Part of a small language model's weights.
Architecture: LayerNorm before each block, learned positions, biases.
Training: 749M tokens, 5713 steps.
MLP neurons of a small language model. Each row is named by its layer, matrix (up: input weights) and neuron, and shows model dimensions 48-239. Each number is 500 + 25 x the weight over its row's rms, rounded and kept within 0 to 999. Numbers have three digits each.
A block is one neuron, or neurons of one layer that tend to fire together. After each block is what it responds to, as a language model described it from the Wikipedia text at the highest values.

L2.up338:469526446493496484513485487483464485456450503495489529487450443478513492520525508517483536519485490486466494479516505486513527479483537517506487510549506511507490485495471496489491508505524477548513490475540510453528504503530482504508554462499526528505504456449546528503467526475536514504494546480483526495483503529510527475513455510498503466435496509521485535474496510478487495544529498475492453522462498485468501513483532443429511544495495512467453493486516476522493527498497491508451483495524519489531493476537477494477520445556476452475504516482441522485539486555503504518
L2.up378:487493550530516475503482475479497492515452501507566518497498517498485435479524503500535533547441469561502512501541486521499549503500506496466526490527477530515541509498493455523467537527457497449449465474473473506507464492526482531501466457531511490504466532476501538529464484511512518505483497489483509503492519452486558453515520481527493509479518523461539494459472518475500472534516509529496503536510481475460517485550502497523508544508513526509452497478486480482530483494530520458488496480468527533490521485496530506492485492487515471464513546507461500524536529462520511493
L2.up549:513481511545475510502457508512525501519523462484470493491488493476475455516481474523498476493510531499489494500485513537469471512485485469508522514488538489505480549479481494532484472515485518538502490522493536456518497464506517517544501459494506481502493530504488463494526495502526544489498497473476512434481492528483486509508483483469519476488505478519468531516484470506470478487532517459475507473496507542517479514508534522473499475474511479452476510487518506511483541496482486486479491504482468487506523458501496504482477514508521452532501484512536508510505486499512500529
L2.up1122:531489478482509518494503494487505470495496454487462524472473495540500483525497472546537494533474496539488474511519489493533499504496488514509437527518511466508485518492475495531462512511508491464466479488477547468520477512498520491482521454490472500548506477497517540519456504522529487494516488446467477482512521503455513491544520508527480500460540463511523469409497541488522445480522524529505497517479477511481536503524548496423535527513447533489462557510524503499513511499503494522513507530480500501508503539518543467519489537521496488480491538479511517552502489494494489450
L2.up1407:486513529520456449498465473504492469479491490493504502517468495514474505484508462528507460488479526520460523465533479486518519471459482507488460511500492474517529500476462509535446539515504537537507489462439479488521503504510477477500522464503497531559465490520507515523456477474518514526495529470510533464461508521486514493503490501505488493456501526520479472511461493463461449541521493505468483540464480469444462509522500494502508500500466539480478532488506486541507489515527466491527496482495520495498518447488524522526535534542529499526519534475521505510510477483513509477
L2.up1998:498495505552514493483502479498511472480458470521458521540487457489508499493519474519509517519487475551456500527500504540550537504467486476466444524510491466506503518502519517501506504485489509507472485452469519503504485500530489507537513455520495495504466499452520537462497515495520547536492515486477540485529510500476531474528477515482469515475500471462535463458469500470497471494530521463537507517469488515472542477554498475513504548519482487502469489503527492479479499529482486534481496483519487522508532480513531496469475492499473471468495497494451501502554481508448455509
L2.up2104:521516526550526479503487547496518500450496478508491524492486500508519518500503504479482508493465502564475473498513524541507486495517532508480456517558468465503532525500481483526513483556499486485499495425520535457552486501477507495545535518524489506489480501491540503489487484474516519513521472527494524472532497537514485486492451443492506464489525536491537487529474502508520466510487515465509500515534501530461472489550446470472509496485506514443503443498503505492503524477511487441508519490521474485514559499463513501497528526494519508497483488529491535557511477542475530519
L2.up2551:474497529510517479519471469487548501488450488498496522501485502494496455521522455515568515539448480543501492474487506455530461473453487531513484485534498470500499487519443527572514519545487511525472461485514524477499494509526532490533527465496529515531490479457478524504474506520546561515484477476515486513511514547504512491526485487510494521483546507484519458480508505467479474523531500529459472531484492466458531506476516509499479497518504548483423478485509514481484525471504482489517520486506521516503549478499498501497508544533530449481505529506457502481497488468494528462
Responds to: Table and list separators. Separators before an entry in tables and lists, such as the pipe after a year, the dash or bullet opening a line, or the colon after a date; also some include/including.

L2.up936:535498516498544494526503500466489496504517526509514523507491517502532518490503479466537506521520532531427504488527504533523549507487537502522486566474470542513519525468547505522461491517512522463468509472508571491502485518483517477487518461525497490529495516498529499479507547476462456478504530483476546518479472561474559429500511532484496435479518497516502454484501528484488504477483500525519468509447515510502541470513512536476475507478515531451462521478469522527489521533534479483502491491473477528498518490484537513522472506513496503516518495471525490518482480488468513535
L2.up1487:504523500449525471474521526508460514501499499496526520468498505500506510511476516512534518507510505513494472494510519454529482517489488516495485519505499510497479525450529504536463493496472483534450512488515501498552517467521524551483468466510466481521475481459478475504487496505516459496519508489533509509535516514501523467496466478487511429496480473532493446553468479460466502510553530496511492476488480497476482494502538503506502481485520463459497490503470521525511503533538475513449504501534458532529464484497539494485494504495501516520541526537543482484530530487504505494
L2.up1622:479494529520500457499485503531511465473482483454481548496471510518520518495515504501481531494502468499553477511519487495537516517484483499486486517523504473501542534484477515501486499499458510548508509480471518461510488453519476510507504487484463537526477501454486525459491476488497533468504480498454524518540523550466486452488465501495505470496513470532506445535506495495502471490538522481551502485484489543445535490516504451494483490465471499451473487506517501502463496499513483526400522499533515500532504491495505515472498477500498500480543504440515511476540489542494487523
L2.up1685:494540534499508495494506478473487476479479459504487543500482519467502494510495508543479498471519512520504481492516505514516506500493528463488482495523494457494492508473470540517492486540474444545467501463522541469513453493468537494516488449518480471479510531514562538510492499503478467554504503493497484448581438522491536462474447453496474512472467499491548512494481515494496523483527515513526503489515482516492465507515543541495477496493492515453485476526548513500447499493478506488462517521520486532489512502461515541491522490493499474498508507523505484471532493518477534503
L2.up1935:532508474494533482522492465524506510476506464530507518515476507496530490472510547508578478515488479504513479489517493417497481503479494505501484533505480491518546467488463482468517559493491540531471533466541540448496482505491486515490505503543483509516512529486480503510487497543511470465525500497521497501524501526471508490509500476541511514523539475488521467464512537484477474491480516518505499503532483468521539521506498516492435488521528472472490514513476495484501571497498525498466480540497473479544497494488508505515526536470480501474484487486528483481476527477509513519
L2.up1996:521516516498499467491487453549501467479487491546531553519466476463499498474481472521506459519491448541531465473495528493476508511509524492526526488508530493507470488482496503524485521473515490583466497477454522499524475470526480511506505476475479489463467517470515524494522535522535493534451518525507494525529465498492481486465478495493517501463523475522547409506503473514467483508558491522514491498522462478513505483523519470494469482508515489481505462490470476477493513485503495519432509528514493514512499472462489497495504536512502475435526528452524468486528580493509533478
L2.up2044:519497530479526474507488551480451500493479484472511515515465485469495485513475502511503508464497495536496472529487516493530480529476514536512476526530517538492458553472486490542520451530473484522484480444499540484522461508513518490493471514515502508518482506481490526515469487476509477558499495497508512489521482499467527479518497456498502475493519463517507486491470489477509472497551551488505522505488445509459481463509483491496445488497553499504461492484523479545483472512513482466488505473502523513510522478477526486492518534491495461514517531518504497505517490490445471481
L2.up2362:499506549481502464457483513548467465496471476481495496491518491539538511484485555514513494497482482544485497511503475516500514506492529491487502527527528521504514492490502500495514505514539464494529494489477495483494489462528483530490473493480516480515488481455506545488491490483531507482528497535499534506501485488471515512476469496545507472486475496514491471515531466487532521507544514490512485471462450483488486484513557473483482522467527516479488549468481515509426500532498516508491487521528505528545461463507510530497500516510529493522570456514516503452570520498503512469
Responds to: Table row-header ends. Last token of the label in a wiki table row's first cell, just before the column separator, e.g. Total, Registered voters, Chart (2020).

L4.up45:451530536483512476491497492498478520499478473489464504488484483468522489496481494541494468501508487525509469531485467497554477511468528473523502513524522474502450548472474531543524475480438456533482514449483516491505514450473547495469479487493487492505464478500535517494504502521532483497524489469524481471491494538471510478486476529498522478499489537527519487486509486461503502521525539489573484485483475506519532513528554528492484478494508485515452527501538483506486511518477501507472485516514471541532461505477538531459477469499445505462523536539484501493495465527502488489
Responds to: Table row-start cells. The first cell of a pipe-delimited table row, mostly a year's last digit or a rank and its pipe (199|9, 7 |), plus season dashes (2020–21).

L5.up260:459490468559498509480560542453486530485484468538423533514470473455487541492462506486514495505494513497516490487516525487521504522494507488512526481516498504548457518494538489489524466489492492543500513482551533484502499507521513505496509502512490515487492507500525505494532455497498507513482466471524485472502451527509473483498466431496451518469502485516492486482463475540534450472454492513503523507528468513480520505493504478500511501500480515506488472467502529464487519501443480531485490476509471502514543517502535501464474529489501464502478542491472513502482536566500484499
L5.up734:524487487489503502505497518524497524480528477502470547505510512484505516443537506537519497495515471508533499524479453512485498521453489535519513519519510483503457507488543514453536483471510455536522534512519484474490499490470482500502488477533491504508492501462562493470535525487489484536501485445481513486539479484529504479485541466505505488463515529510461552505455495514486473444462497511512482482475494543510484482523506497517522524484517504430513512457569492505475468528470469499521535475473495525506509499490521521532487528472489429463476526532490481477453493531510481535
L5.up741:481487497551485498530499504527483493520499496510517510496496493474478525473501500549586505481508488518468500512506505517524483472444529562480529528499468490521514522498512504509519503507502478541508510471483484506499475467513479498477528510520460511481514488459520548457515486477539485516485539504482494476518439452487515481525521537478523512489474532469507520463418473470553517489517559496489495440475495533516538482502531517489482470480495463522523511495496485530484486523500462488488504514454515502478514512521526540486514532467481496485463552470513478481495521484478526521
L5.up772:502455507525494474481515500495482483456453496522484534503556490518515533510516483541538554475499470505539501449527534532551508534551497479475497528508493534529523465497466508527517458474473536497488486474519537516536464492529483510473521451470478519530512487474504525460520489482540482514466487495508542490538492505491522490479465443495511491444525454516518469499505507507485504451557512506488537475484503539451540498527499500506516492489504461502479464485464559486504520460487463551442498509504469511475536500468474488484533514516496481474510533472500493489505500492481497447
L5.up1150:481462460507504468498521533486461478493500493526555484491507476480480506513523465560521538526499501549479501490514495545523494524488503529492489533514532470498497485489501470531473525521437470487499504474517494495500443483529487528481532501521503527553470499465510545483493534530559493480470510450527547490491512493500464491487509454525473472460541494531512470470458463543485503479548504515491478487505503516482541476470562479462532539510514518489505505450489557477524462501454486486495479481488457471508518466455515508517496535478499488505491509454511491502475523502483522512
L5.up1335:495497485528508502516506506468507533446515485493484477546489496513491540493520555542539493511495547529492477509481501483509504505462533531459514479521503511549503499496500495478564494509467462535497561474511480499499471477538478511489517491540507508518488502487525547484481529471515565489489493525524504475509493489542490449500474434514486505479531534553490506477466514474489458454524513476529511486514478489483494490512468477539524508510516484489559490480474508489489518517447463512485479454482522477490513501517540505499498530508484483478533515522472450483493555544496476514
L5.up2589:473506495468495508490520472526485545463487496516506529496535506463468461484551507515541511502489486517507491494474508489507479540497492505535479499514515481482528569514506493551486465508450507500500492507501498478473482504519491505536500527487472513505476507474532495449441491508487526487500498495542548529480433463506485461499453465487472494455514451485471517478432526492539495518528514512543470541515498531442519450524515480498463490489525479488487484538508512544486491501452493438482475456503544492507492493493509443460497530523518467522468508471488472527486508553465516506
L5.up2590:497470464513536499516517477447442536452524474480483509542477515489511487495515542498565497521476497508475470516559500508523494537485514535526528526504524541531515505468481481494566479488472462551488511511513485461514478440503475487521463509515475525533495503449494473474494506485519440499508482440513530491468476519535502445486460514498487490509534490541497499485506508543530488475514544500484520488508495552494537498450493480470488471502524511472517507508494561509501486541455466512499485512529484486523467467505514463448479533513450502505496534508511449500459504495491511516
Responds to: Table first-row cell. The first cell of a Markdown table's opening data row, mostly rank 1 in sports standings, also item numbers and headings ending before lists.

L4.up2254:457518554477490487491486516507481490479502489526493540498510514457491486532500516528495483527499507492502465522460501551516497522468436524525467477505492478534484540476487522544493483528488492482502473465504478478518470478485507520492528506501504474486506497505520537469483521499492534549447476546490513490506509525551530516509467538483483501471566534470534509492456498484509448479474457465536508507522474531457510496515535504485496507494497525458480483481496504513488489506496443484487504518493514537536495466490554532485514478497530475444474510482450493485492539493459548481
Responds to: List-item dashes and field colons. Line-initial hyphen bullets, indent spaces and "=" heading marks in flattened infoboxes and lists, plus the colon after a field label like "Website:" or "Full name:".